python train.py --n_kv_head=6 --qk_norm=false --bias="none" --init_std_qkv=0.0306 --lr=0.0135 --decay_fraction=1.0 --final_lr_fraction=0.0
MLP neurons of a small language model. Each row is named by its layer, matrix (up: input weights) and neuron, and shows model dimensions 144-239. Each number is 128 + 32 x the weight over its row's rms, rounded and kept within 0 to 255.
After each neuron's rows, "fires after" lists the tokens most often just before its 100 highest values on Wikipedia text that the model never trained on. A number after a token or word is its count.

L5.up662 [134 137 165 145 141  95 123 123 112 159 114 165 128 120 130 141 109 124 154 112 107  28 121  46 120 172 160  97 127  98 110 134  73  65 165 126 211 128 161 157 144 155 142 107 130 110  84  99  65  71 142 134 150 135 105  98 192 110 136 101 115 129 163 138 102 185 193  84  77  78 109 133 172  71 109  69 161  86 205 112 154 117 130 121 151 108  96  91  80 105  81  82 107 143 119 131]
fires after: "." 42, " |" 19, "\n" 11, ")" 8

L11.up738 [164  85 137 167 186 161 142 157  48 141  80 108 143  94 144  64 147 158 122 179 133 109 169 104 157 178  76 116 119  42 149 111 153 169 139 164 173 204 101 103 157 112 135 163 120 111 161 206 133 108 166 164 151 168 129 153  89 133 105 165 122 127 176 145 117 139 147  87 122 110 109 153 130 185 179 123 168 184 120 122 140 103 113 119 128 107 153 101 120 139 167 112 134 114 190 162]
fires after: "2" 64, " U" 9, " P" 4

L11.up1348 [137 124 117  93 126 154 153 141  71 169 148  81  81 160 159 177 126 102 133 135  52 130 128  90 150 119  95 175 172 116 174 100 159 175 141  92 128 148  90 146  92 101 152  79 166 111 142 107 125 147  85 152 185 190 108 153 170  99 136 144  83 102  61 104 193  75 134  71 136  85 147  89 163 121 107 126 127  95 173  81 110 155 134 157 120 131  77 159 150 169 154 147 117 107 125 141]
fires after: "1" 29, " " 24, "\n" 18, "|" 10, "3" 4

L7.up464 [ 88 150 117 142 114  70  83  97  97 161 105 167 116  98 160 142 155 125 201 211 149  70 124 164 131 107 137 181  43 136 119 107 105 130 115 102 139 168 145 115 140 100 164 167 128  63  60 118 112 177 169 173 130  91 161 162 121 126 202 127  57 144 171 160 117 205 143 142 106 131 143 155  74 146 147 135 128 101  91  83 138 150 189 166 108 196 105 113 152 131 127 149 111  84 175  77]
fires after: " of" 50, "Z" 4, " the" 4

L5.up194 [174 115  92 100 158 158 158 151 129 132 154 126 139 112 159 125 160 134 110  91 136 133 106 165  71 165 123 183 131  64 110  98 117 118 162 117 128 128 113 124  43 123 142 132 110  87 182 143 121 137   8 142 125 121 142 153 111 149  82 129 133  97 130 159 143 156 147 124  88 148 138  82 119 175 190  97 174 163 103 131 136 120 176 148 168 163 106 143 151 159 148  77 144 197  87  70]
fires after: " S" 28, " a" 11, "S" 7, " s" 4, " res" 4, " em" 4

L5.up86 [120 187  99 162 118 114 150 133 105 168  68 142 125 146 178 153 146 130 122 148 126 155  95 151  87  99 141 106  94 128  84 140 114  51 171 150 115 136 152 120 143  79 167 140 140 142 106 155 143 120 151 115 117 137 195 152 160 153  85 106 113 119  73 162 112  60 103  69 117 175 124 142 140  70 135 158 139 103 205 124 163 158 133 149  38 121  84 143 136 168 189 181 107 126 105 157]
fires after: ")" 22, "0" 20, " —" 8, "1" 7, "2" 4, " " 4

L11.up1186 [113  94 138 111  90  78 138 161 101 136 142 140 155 134 143 153  86 164 132 106 167  85 158 123 128  65 104 226 113 165 111 224 163 157 124  57 167 118 105 174  87 185 141  89 150 171 120 136 157 160 114 122 147 117 135 113 107 165 126 179 164 145 154  66 142 184 152 106 154  95 143  77 174  90 181 134  93 112 170 180 125  86 160 170 125 124 132 157 145 180 151 115  82  95  84 130]
fires after: "\n" 40, "==" 28, " ==" 14, "===" 5

L5.up1220 [ 98 121 121 163 131 138 139 155 110 129 171 109 183 146  95 172 173 129 185 130  93  78  97 104 133 147 108 112 243  86 140  90 107 107 151 117 134 147 128 118 121 100 103 115 118  93 120 157 116  64 180 148  65 111 131 119 110 213  85 148 132 129 114 136 131 138 134 107 114  93 142 115 117 123 144 169 102  98 141 148 129 176 161 141 122 116 137 109 135 137 128  54  74 161 144 121]
fires after: "\n" 21, " -" 11, "–" 11, "-" 10, "0" 8

L12.up352 [146 174 112 120 118 108  89 185 103  99 107 107 150 147 186 170 152 111 147  83  90  92 151 197 187 103 151 115 111  99 150 130 187 104 135 104  75  86  87 100 157  48 123 140 155 107 118 130 115 148 136 125 183 195 127 135  83 137 123 124 167 129 117 118 129  82 121 127 128 180 131 152 177 135  61 128 142 117 149 146 127 124 144 151 112 152 112 121 103  90 136  78 150  66  91 137]
fires after: " " 43, "1" 26, "–" 16

L7.up105 [103 145 105 143 140  98 108 135 123 166 212 144 101  66 128 139 148  97 122 178 191  69 185 123 129 131 114 148 100 142 146 186 119 149 137  93 129 105 154  96 160 133 173  84 146 101 107  84 133 171 136 116 150 133 101 110  79 167 131 123 115 161 124  78 118 151 151 126 103 153  94  75 137 166 163  78 158 171 166 108 158 146 102 132 136 183 156 193 125 118 100 115 143 121 116 151]
fires after: "'" 32, "." 14, "," 8, " of" 7, " to" 4

L7.up882 [130 152  96  95 101  92 162 150  95 150 177 159  85 120 161  72  89  97 141 144 166 143 155 155 159 143 136  75  98 155 112  54 130 114 137  89 113 104 179 147  93  94 183  76 124 131 139 173 143 146 145  90  86  46  98 150 148 125  85 127 152 144  48 139 117  64 168 155 109  87  93 153 156  87 159 130 120 116  79  79 131 156 161 163 177 125 154 129 118 135  94  95 159 129 137 147]
fires after: "'" 27, " Const" 9, " Pit" 6, " St" 5, " Conn" 5

L11.up724 [116 181 175 144 117  71 111  99 134 183 116 255 159 150 195 140 151 121 189 132 124 127  87 159 138 148 122 137 102 160 122 148 153 103 148 147 136  85  68 138 147 119 146 170 114 112 159 182 122 142 148 161 120 128  91 145 109 111 143 133 100 113 186 109 185 139  83 148 127 113 155 133 124 149 143 145  76 130 104 116 109 134 121 143 167 153 142  95 125 148 135 119 147 154 128 134]
fires after: "9" 35, "0" 13, "8" 7, " the" 6, "7" 5, " " 4

L12.up156 [147 247 166 159 123  91  74 119 121 125 139  97  90  68 115 162 212 135 151 173  95 138 114 190 118  92  59 219 137 133 184 136 133 131 124 118 124 145  73 122 109 127 121 134 155 110 163 138  82 180 150 128 110 170 149 154  63 126 150 100  92 130 181 192  98 121 114 167  68 151 112 159  69 171  35 102 104 108 170 140 163 154 221 103 166 139 136 121 136 113 108 129 131  81 129 111]
fires after: " " 23, "1" 16, "2" 16, "–" 9, "|" 7

L11.up1071 [120 130 157 171  79 132 128 126  85 144 124  98 127 131  89 144 125 200 112 156 222  97 124 101  88 186 101 178  77  96 173 123 180 145  69 206 156 129 130 194 108  85  97 119 102 158 160 190 133 151  28 142 139 116  88 148 130 152 127 165  89 120 162 140 119 141 124  69 126 126 129 199  74 206 114 153 135 136 161 124  78  91 105 142 112 174 149 140 107 176 126 116 166 160  95 163]
fires after: " in" 24, "0" 22, "–" 6, " " 4, "2" 4

L7.up1310 [159 132 140 117 168 128 136 104 184 121 150  62 133  48 143 114 150 149  65 150  92 209 114 155  80  99 129 118 139 219 108 119 131 147 161 120 112 136 125 152 172 100 113 107 128 142 165 114 167 102  32  98 143 103 160 121 121 129  98 114 114  76  87 143 119 124  98 144 180 142 189 100 113 115 157 173 111  71 135 158 128 142 162 126 125 124  90  89 152 108 123 169 208  71 113 142]
fires after: "5" 15, "0" 15, "1" 12, "2" 11, "3" 11, ")" 7

L11.up121 [111 141 102  94 132 134  80 153 121 140 190 122  93  84 155 129 100 157 135 159 100 169 152 199 122 137 144 110  95 140 143 148 147 148 154  83 172 116 211 154 157 112 129  89 149 139 128 171  83 120 117 155  96 115  79 206 132 135 172  71 146 127 195 123 136 196 105  92  77 116 101 131 159 134 119 138  74 146 148 191 157  85 136 113 139 125 150 171  89 183  99 174 107 109 176 194]
fires after: "\n" 23, " (" 9, " \"" 6, "===" 6, "==" 6

L12.up1285 [154  99  35 178 159 119  86 123 121 142 142 143  91 103 173 159 160 145 144 149 139 129 100 135 173 188 150 132 157 115 121 162 166 101 144 147 135 108  59 149 158  90 118 127 140 131 154 136 161 116 169  85 156 142 139 127 146 116 129 137 116 148 103 153 106 143 111 149 186 117 150  93 126 110 189 135 159 123 172 144 121 144 131 180 200 133 174 173 147 103 142 138 112  99 167  92]
fires after: "1" 28, "0" 26, "2" 10, " for" 5, " " 5

L11.up352 [131  85 104 191 143 145 186  88 192 156 122 148 103 152 166  84  91 106 103 167  68 127 160 134 104 152 138  97 144 102 114 147 177 172  99 169 150 141  95 106 133 135 108  79 148  82 129 156  89 115 155  75 159  68 110  88 165 118 122 150 147 127 123 158 122  55  99 120 117 149 120 115 104 145 155 107 118 150 156  58  67 162 155 141 119 127 155 144 170 165  71  96 148 105  92 125]
fires after: " |" 26, "9" 11, " " 10, "0" 9, "8" 8, " m" 7

L11.up429 [126 164  99 126 179  97 135 101 130  95 106 127 101 147 151 143 198 145 119 222 132 112  74 170 143 136 112 141 198 136  92  97 192 102 164 145  95 142  64 168 149 125 108 180 165 106 130 120  77 120  95 120 159 173 170 141 151 107 133 100 105 141 166 125  80 116 143 136 175 101 123 176 110 123  89 145  74 170 134  94  84  94 192 113  92 102 185 127 125 135 172 205 113  91 125 129]
fires after: " |" 37, "2" 25, "0" 6, "9" 5, " " 4

L11.up154 [137 176 137 146 106  91 146 168 160 135 132  86 179 101 101 153 168 132 144 158 121 196 145 211 154 119 167  98 128 149 108 162 175 114 177 127 114 147 120 137 166 127 139 104 159 109 178  98 115 163 103 129 150 140 162  84  88 150 181 119 110 105  95 132  84  64 152 156 142 120  91 153 152 183  62  86  69 113  78 114 114 108 221 130 122 110 147 174 139 190 136 137 103 146  86 104]
fires after: " " 39, "1" 20, "0" 11, "-" 5, "–" 4

L7.up442 [150 187 159 177 139 162 137 231 123 132 120 147 132 135 108 156 162 162 133 182 124 179 130 165 150 137 108 158 125 122  76 112 186 148  63 173  77  76 106 119 182 135  97 215  80 109 122 144 145  80 157 123 171 218 175  63 143 165  93 187 143 129 128 127 104 132 138  72 104 106 176  49  92  82 154  84 158 144 124 115 153 109 192 118 167 112 123 134 132 114 203 158  82  98 100 102]
fires after: "2" 14, "9" 11, "0" 11, "7" 10, ")" 9, "4" 5

L7.up1432 [ 92 125 161 148 111 173 102 129 196 119 145 101 170 155 134  96 199 110 141  63 103 134 136  98  99 144 149 159 113 121 126 131 200 145  83 112 120  82 177 139 157  72 138 110 126 175 139 147 101 115 179 108 109  60  99  48 144 124 113 137 112 137 122 197 139  49 140 129 135 108 116 117 153 157 153 101 108 126 127 159  93  79 142 156  93 153 193 147  66 138 182  75 109 116 117 150]
fires after: " " 28, "," 26, "0" 7, " |" 4

L11.up1085 [142  79 129 123  73 149 140 149  64 107 164 153 172 143 130  91 118 108 176 161 158  75  46 127 129 113 160 152 166 220 113 164 167 100 146 134  78 100 137 175  66 156 134 113 114 137 109 123 147 153 149 109 171  86 107  81 157  55 187 137 135 153 122 139 135 150 146 161 147 123 124 128  96 126 176  99 133 173 103 181 114 117  89  74 109  87 136 141 158  77 155 109 151 147 139 111]
fires after: "2" 13, "5" 10, "1" 10, "4" 10, "3" 9, "6" 8

L12.up32 [111 102 124 149 164 113 130 176 120 135  63  77 168 127 159 154 158 127 109 107 145 153 162 143 125 103 130 114  74 151 122 177 135 116  80  80 106 114 123 141 125 123  76 118  89 199 158 129 110  52 144  98 153 178 109 121 102 139  91 140  98 163  87 107 165  71  82 125 146 141  96 104  72 120 143 105 194 130 127 115 172 184 138 125  99 190  90 110 143 173 158 155  42 128 160  95]
fires after: " " 55, " for" 6, "2" 5

L12.up1176 [157 129 117 104 126  96 140 175 145  94  85  77 149 133 151 176  78 106 140  92  80 111 162 138 186 107 113 148 131  77 148 156 160 152  64 148  98  94  90 144  76 137 122 152 171 122 158  89 161 113 131  94 151 115 107 141 136 143 111 110 130 101  49 101 109 111 135  41 114 140  68  63  90  95  95 115 168 144 110 145 191 113 122 175 109 148  88 130 185 207 150 115 172 117 131 165]
fires after: "1" 48, " " 28, "9" 10

L11.up1072 [178 178 119 107 173 127  92 121 136  99  80 126 126 122 183 134 107 124  96 137 115 174 136 133 119 120 107 145 157  76  84  87 145 131 131  99 109 127 118  96 110 121  73 134 120 131 149 110  92 158 163  92 185 155 144 139 125  98 125 127  84 125 118 169 170 191 163 111 175 112 148 109 143 114 145 145  76 139 145 128 136 166 125 172 144 184 124 102  81 122 136 168 171 157 127 127]
fires after: " " 31, " (" 27, "1" 24, ")," 9

L12.up1235 [119 126 113  84 171 165  74 132  66 131 106 119 131 171 131 125 202 118 136 121 105 129 157 122  89  95 137 112 133 110 166 128  98 104 118 126 108 120 128 145 144 142  91 111 106 108 188  83  61 124 126 151 156 131  94 169  51 123  90 146 125 150 143  96 118 160 132 128 103 118  95 114 151 115 137  35 133 131 129 153 142 183 123 151 125 142 100 139 134 130 153 119 145  72 150 133]
fires after: " " 70, " (" 23

L7.up96 [ 90 125 120 207 100 133  78 110 160 143 165  87  77  94  86 146 141 129 136 107 189 100 163  83 136 154 116 121 127 106 102 197 109  99 134 152 181  91 131 161  65  90 133 146 129 100 166 104  91  73 154 142  61 114 114 156 209 164 168 164 101 126 157 151 107  87 152 157 125 128 155 154 121 143 140 107  92 101 211  50 136 120 128 130  78 152 103  98 101 139 136 199 115 159  86 158]
fires after: "." 45, "0" 5, " Jul" 5, "\n" 4

L5.up922 [123 118 122 116  94  81 104 123 135 220 102 207  87 161 162 164 155 136 141 136 161 142 136  94 140 161  84  89 129 143 203 101 127 180 128 179 121 139 115 162  80 162 167 103 123  85 138 130 112 105 137 156 158 130 170 147  75 139 203 110  72 163 134 145  83 123 109 135 119  92  91 157 103 138 167 125 142 155 116 152 135  98 116 136 147 170 123 126 171 178 110 143 124 139 149 154]
fires after: " " 47, "2" 23, " in" 6

L5.up558 [141 114 103 132 155 124 125 147 135 143 134 123 145 150 164 160 161 159 129 117 121  84 157  97 151 167 148 122 160 111 201 136 122  73 154 130 107  80 147 144  86 145 123 121 154 113 116 117 119 106 155 155  88 137 109 109 144 175  58 157 124 147 174 143 100 112 139  99  51 109  73 118 112 110  91 145  59 163 146 107 199 107 139 119 104 117 165 104  70 125 113 138 111 101 124 139]
fires after: " " 53, "\n" 13, "===" 6

L5.up114 [144 152 109  93 107 136  60 163 170 170 183 118 116  99  95 154 133 148  87 121 108  90  78 147 118 161 137 100 143 105  91 133 115 117 119 104 183  80 104 112 177  84 175 164 151  85 109 130  93 136 139 104  93 115 169 113 125 110 145  77 155 111 124 113 121 164 196 167 134 108 139  96 149 130 144 141 106  95 166 142  99 156 125  77  68 114 153 115 119 173 105 145 116  58 138 155]
fires after: "==" 24, " H" 18, "-" 10, "\n" 5, " h" 5, "H" 4

L12.up247 [148 172  98 122 202 184 148 122 126 147 125 166 151 148  89 142 119 124 164 130 110 133 108  78 136  86 168 110 119 164 157  93 165 134 185 170 164 165 120  71 158 116  67 108 186 114 110 112 138 106 142 112 136 172  55 133 120 146 132 130 218  67 167 112  78 112 144 160  79  97  96 176 148  89 115 125 143 171 162 121 112  82 165 140 136 138 136 155  69 122 118  86 133 143 129 148]
fires after: " at" 48, " At" 11, " to" 6, "At" 5, " near" 5

L5.up373 [107 126 132 127 120 175 128  98  68 172 133 105 160 111 122 163 130 137 123 163 175  99  95  84 134 161 139 174 152 144 186  76  81 169 142 132 157 140 176 154 131 152 140 110 143 115 170 104 124  73 125 116 154 140  97 105 132 143 135  86 117 162 128 164 119 102 105  78 108 146 145  85 102  90 153 140 136 158 162 115 124 149  96 173 100 153 107  97 124  94  66 135  95 133 115 133]
fires after: "2" 54, "3" 12, " " 11, "1" 9, " of" 4

L11.up670 [121 157 118 164  84  85 153 217 188 124 106 104 124  88 126  99 189 153 163  91  82 161  92  98 114 192 148 143 182 101 108 124 151 157 136 115 144 138 133  86  75 126 166 195 139  96 112  84 111 156 127 109 172  79 102 101 107 139  85 144 145 152 129 208 108  95 129 176 150  93 102 145 119 211 108 115 100 178 139  87  71 170  47 133 126 162 111 183 117 160 124 158 116 131 136 181]
fires after: "1" 53, " |" 10, " " 5, " mi" 4

L7.up671 [ 99 144 111 117 130 142 143 102 131 166 152 131 122 133  54 159 115 123 145 124 172  54 106 136 120 138  95 183 136 122 116  64 160 102  86 127  92 173  84 161  88 161 107 132  90 117 123 124  93 131 147 100  91 149 165 169  89 176 113 120 115 155 150 134  52 135  88 118  89 168 114  79 108  96 129 100 157 172 103 133 173  64 121 200 170 117 144 130 149 131 144 107 106 147 102 146]
fires after: " " 34, " +" 10, "1" 7, "s" 6

L12.up1181 [131 198 139 119 177 180 122 196 109 128 121 115  67 136 137 136 100 104 126  93 115 150 147 174  65 133 136  74 102 163 163  53 116 178 125 173 125 114 106  91 143 108 112 151 190  96 114 138 150  72 131 100 158 128 152 108 162 227 147 100 127 149 180 113 162 104 136 155  86 117 145  99 129 174 165 138 102 186 169 126  83 162 153  91 170 105 149 107 148 130 126 139 118 154 101 151]
fires after: " at" 33, " of" 11, " At" 7, " M" 5

L5.up1388 [146 134  72 128 122 117 112 101 103 121  70 106 129  98 102 168  76 124 127  86 112 104 106  63 119 156 149 132 138 175 160 145 154 183 106 134 206 114 136  94  99 128 154  89 120 131 128 103 134 109  80 120 138  75 124 150 114 148 133  74 129 166 113 196 125 191 137  84  92 188 105 124 156 128  92 164 132 101 184 114 102 129 125 126  69 142 178  97 131  85 177 105 137 127  83 124]
fires after: " " 32, "born" 15, "2" 8, " But" 4, ":" 4

L11.up329 [164 137 115 147  75 146 134 104  88 115 186 119 152 206 126 124  95  85  97 127 123 128 114 189 155 146 130 140 204 141 153 128 147 179 148 112 104 136 160 181  81 157 162 120 119  87 115 109  38 171 163 128 151 132 129 105 146 175 138  49  94 137  95 150 125 151 107 136 164 157 121  95 130 119 105  95 134 130 144 113  88 118 165 146 129 122 125 123 126 148 161 124 152 135 151 109]
fires after: " " 31, "1" 14, "0" 14, "2" 8, "3" 6, "-" 5

L12.up1110 [ 64 150 117 145 182 121 176 105 121 131  87 171 155 117 157 129 127 210 133 193 163  89 120 117 111  98  83 115  93 186 187 105 188 149 111  42 127 114 127 128 147 130  68 119 142  96  87 146 112  81 160 126 119 152 112 122 128 155  52 172 137  78 134 101 147 159 129 105 108 167 168 126 124  94 127 145 108 100 126  92 136 138 161 151 182 178 105 177  76 160 159 124 104 128 122 107]
fires after: "===" 18, "==" 15, "\n" 14, " ==" 10, " ===" 8

L12.up497 [159 117 108  96 135  85 155 101 102  69 112  88 118 146 182 118 181 165 101 144 107 142 123 100 102 138 168 122 160 145 103 162 165  80 140  97  93 127 124 139 180 100  95 114 153 128 136  85 117 200  91 132 101 112 155 170 129  96 100 155 139 117  86 147 141  99 126 109 172 137 162 146 176 118 160  99 169 181 190 160 115 199 129 130 191 110 169 102 111  82 141 179 157 103 152 110]
fires after: "1" 69, " " 8, "2" 7, "8" 4

L11.up1251 [120 167 167 110 150  93 147 118 105  41 142 155 101 133 139 168  90 145 140 115  95  90  86 148 107  99 158 169 148  89 140 169 108  57 214 177 157 182 103 132 187 135 134 149 127  79 224 139 144 116  79 163 123 111 145 112 197 132  91  99 112 162 149 113 124 127  90  94 144 117 186 141 164 126 131 157 134 111  93 208 102 115 116  81 162 156 178 168 133 105 143 229 130 111 121 115]
fires after: "2" 23, "3" 21, "1" 18, "7" 15, "4" 8, "5" 6

L11.up745 [127 190 163 195 124 182  99 131 120 217 122 123 125 141  72 164 212 139 179 149 131 166 173 106 112 153 141 124 154 145 139 118 139 136 109  91 150 154 209 145 126 132 115 139 125 132  83  94 115 147  89 140 116 101 152 181 143 135 127 115 117 109 204 106 134  65 102  78 116 103 151 109 124 170 201 104  88 142 163  86  77 138  85  90 150  90 135 116  94  50 132 181 104 132 159  59]
fires after: "–" 20, "|" 20, "1" 14, " " 11, "9" 9, "0" 8

L7.up1476 [129 180  98 148  94 145 161  88 147 104 189  90 128 160 143 143 200  79 163 123 179 129 102 222 134 104 175 137 161 106 130  87 117  82 172  95 130 132 131 117 189 109 154 143 113 162  65  97 141 140  88 116  81 138 131 144 159  97 140 131 125 127  59 120 121  92 190 142 171 113 111 133 101 125 132  89 163 141 130 155 126 155 101 123 185 116 106 102  97 149 140 140 171 151 145 153]
fires after: "'" 40, "," 16, " zone" 6, "’" 5, ":" 5

L12.up1292 [106  50 199 129 104  93 166  48 162  93 148 183  94  85 102 113  94 136 127 146 124 137  94  94  83 132 135  93 136 149 152 117 120 118 122 115 110  90 135 166 155 178 147 146 120 144 123 144  92 131 156  96 126 135  93 122 148 186 129 148 110 145 139 119  70 105  73 125  88 140 166 141 183 137 134 147 138 167 100  83 161  93 133 123  89 113  79 173 127 113 158 164 170 174 124 115]
fires after: " |" 34, "," 10, " and" 7, " in" 5, " are" 4, "3" 4

L11.up613 [110 132 112  97 100 137 178 165 114 128 165 112 147 140 161  98 171 127 208  88 100 108  31 119 152 132 112 145 138 103  92 151 147 154 188  86 159 137 152 115 167 110 154  80 154 145  61 215 112  74 124 115  97 136  78 138 155 152 151 171 142  96 130 115 101 167 162 151 192 108 120 114 143  87 162 118  61 127 136 129 112  88 140  73 116 160 154 134 155 152 189 129 182 120 144 177]
fires after: "\n" 22, "-" 8, " (" 8, " |" 8, "===" 7, " \"" 5

L7.up197 [123 130 133 155 100  96  66 100  94  82 135 109 129 151 153 195 129  87 130 190  98  88 166 170  56  92 140  98 137 147 127 148 149 112  77 118 122 175  89 191 187 146 154 148 171 125  94 114 145 109 152  90 144  77 153  97  98 109 139  89 129 120  85 136  95 169 136 118 110 166  90 120 107 118 162  81 109 145 100  78 153  80 138 164 128  88 147 158 166  73 157 131 113 121 107 105]
fires after: " the" 33, " -" 10, " " 7, "-" 6, " by" 4, "at" 4

L11.up251 [105  62 109 157 128  86 164 182 101 132 104  98 108 122 141 120  68 116 133 170 131 152 171 167 140 165 114  36 110  94 124  77 146 172 122 162 176  77  80 120 181 121 168 153 135 103 151 140 146  68 156 161 113 102 123 147 120 152 122 117  77 126 139 102 117 101 118 111 102  75 201 134 111 201 166 159 110  93 187 103 116  97 143 144 147 130 111  83 172  68  99 136  98 186 111 145]
fires after: "0" 22, "9" 17, "1" 17, "2" 10, " the" 5

L5.up443 [187 144 154  23 129 113 128 142 197  64 127 171 106 161 143  78 161 143 114 149 145 131  89 150 155 141 147  94 190 129 109 107  63 150 176 120 139 155 142 136 117 125 137 103 162 139 118 133 102 146 114 146 133  42 114  74 134  91 152 119 115 129  67 135 130 155 143 161 120 140  83 138 113 171 139 153 127 153 183 124  98 116  83 111 140 183 127 130 133 118  81 152 229 112 196 176]
fires after: "," 23, "." 19, "1" 10, "ug" 6, ":" 6, "es" 5

L11.up792 [191 158 124 102 137  94 125 125 143 134 113 124  82 142  73 138 162 125  82 107  66 159 155 155 167 132 165 121 118  87 133 142 150 146  61 150 134  86 129 129 152 117  97  75 133 160  74 110 118 145 179 130 157 160 129 134  68  92 131 102 117 106  96 154 186 119 136 112 151 159 127  90 114  87 138  69 109 202 188  84 105  64 124 140 165 114 122 187 157 110  66 157  96 139 138 104]
fires after: " " 45, "0" 14, "9" 9, "–" 5, "1" 5

L5.up1255 [170  45 133 188 109  93 152 135 134 104 196 178 145 132 113 161  88  64 118 102 101 189  99 100 144  93 111 108 153 134 167 120 144 101 114 107 149  94 150  79 164 101 115  94 142 163 156 166 113  78 148  84 160 134 147 140 125 139 142 135 154  93  95  98 163 148 118 107 116 127 104  95 130 151 178 144 154 141 129 186 136 162 130 144 153 136 130 137 128  63 108 100 126 145 172 116]
fires after: " the" 25, " a" 20, " The" 7, "1" 5, "'" 4, " an" 4

L5.up994 [157 162  77 134 172 149 111 121  73 148 171 119  90  90  82 144  87 120 119 186 118 134 122 107 140 121 129 149  94  89 166 112 117 169  83 140 131 156 102  72 166  59 179 121 149 132  76 149 112  76 163 136 118 113 105 102 155  98 171 157  82 111 153 121 103 110 173 109 128 117 178  82 185 176  37 107 174 178 116  85 146  97  77  78 116 229 107  98 132 107 108 136 157 122 135 171]
fires after: " C" 11, " D" 10, " B" 10, " A" 9, "C" 5, " P" 5

L5.up1357 [142  97 103 168 144 198 157 134 125  55 103 167 127 148  93 108 104  99 153 102 153 179 165 124 111 105 169 102 112 127 115 107 136  86 139 100  66  82 130 135 150 137 182 112 125  72 147 180  38 130  87  75 120  39 146 151 125 143 123 125  95 120 115 158 149 141 184 114  86 115  94 108  41 146  97 146 115 144 105 163 119  94 146  66 202 108 142 140 139 158  91 108 101 175 168  80]
fires after: "'" 58, "ber" 5

L5.up1116 [139 147  55 127  68  83  95 139 105 185 146 111 126  79 139 168 130 164 116 140 148 108 178  72 130 185 192  40 134 129 162 119 116 144 129  83 165 130 152 123 136 101 120 135 204 147 146  97 119 128  94 149 144  86  91 143 127  57 128 164  96 122 151 175  94 148 146 112 143 145 206 180 116 137 111  79 152 108 190 150 149 139 136 144 166 163 187 189 150 113 104 153 116 145 170  74]
fires after: "1" 61, "2" 10, " C" 7, "ol" 5, " enc" 4

L11.up867 [156 130 206 133 136  49  64 175 103 169 202  93 128 123 113 180 137 159 159 184 113  79 153 159 132 150 108 138 152 113  88  47 159  47 146 140  95 148  76 130 144 150  80 118 177  96 144 112  76 139 138 105  89 210 104 117 141 107 139  98 140 110 129 117 127 157  97 139 131 138 155 106 105  96 136 117 114 148 139 150 145 133 142 155 105 113 155 134 167 125  88 148 154 176 141 132]
fires after: "1" 26, "2" 25, "9" 16, "0" 14, "8" 9, "3" 4

L11.up835 [133 146 152 126 157 166 137 155  69 176 126  49 129 102 104  35 113 113  93 158 105 158 116 135 138 193 159 134 106  46  93 118 157 158 165 143 117 122 119 178 140 120 123 109 158 143 130  78 134 160 119 145 146  99 146  80 150 152  94 115 117 162 156 111 102 107 194  92 144  58  81 153 159 200 160 119 104 202 124 176  75 111 135  92  54 139 121 153 114 114  94 126 126 162 136 118]
fires after: " " 64, "," 21

L12.up447 [161 101 129 129 155 151 145 158 118 138 136 111 105 152 178 142 162  86  80 135  87  94 145 137 142 154 105 108 146 107 128 153 150 160 122 135 138  77 202 110 115 143 190  70 136  88 190  87 114  81 179 133 107 114 145  98 143 167  88 174 100 117 128  67 136 133  80 114  98  95 142 147 168 102 162 163  77 122 149  99 146  75  94 111 149 171  78 111 116 140 139  79 144 169 125 130]
fires after: " " 72, "1" 10, "0" 7, "–" 5

L7.up1193 [148  91 142  94 126 156 136  39 171 109 119 163  72 145 120 121 165 117 143  82  92  66  97 148 166 186 153 145  84 103 148 108 111 136 119  89 164 124  53 153 142 133 104 128 126  83 136 150  75 115 142 112 155 135 171 121 127 110 109 133 124 119 152 141 137 128 162  97 119  99 177  80 119 146 161  98 124 137 110  92 154 121 116 164 155 113 127 142 110  52  96 108 122 103 125 117]
fires after: " |" 36, " +" 6, "–" 5, " of" 4, " on" 4, " " 4

L12.up632 [106 108 118 118 121 133 115 152 101 129 131 131 108 133 143  67 155 144  72 161 104 173 122 136  63 117 105 162 187 128  89 120 113 136  83 101 200 161 162 131 129 166 165 138 149 137 153  72  82 129 105 114 149 184 135 161 130 104  86  81 140  61 141 106 109 123 117  69  97 109 113 136 181 138 113 117 140 109 139  94 173 123  90 133 129 141 135 228 119 127 148 142 107 182 114 142]
fires after: " " 45, "\n" 10, "2" 9, "1" 9, " on" 4, " On" 4

L11.up615 [115 165 130 182 145 102 226 213 101 158 105 128  93 179 113 118 113 134 148 132 118 130 108 156 176 143 108 107 182 140 175 167 163 138 195 122 139  81 107 102 121 114  86 135 135  99  92  67 118 114 128 126  81 109  97  82 115 167  92 162 110 120 157 131 157 114 132 135  89 125 144 132 153 148 159 110  95 136 173  88 157  93 105 216 122 175  94 123  96 134 100 161 118 145 131 127]
fires after: " |" 36, "\n" 18, "0" 14, "1" 7, "2" 5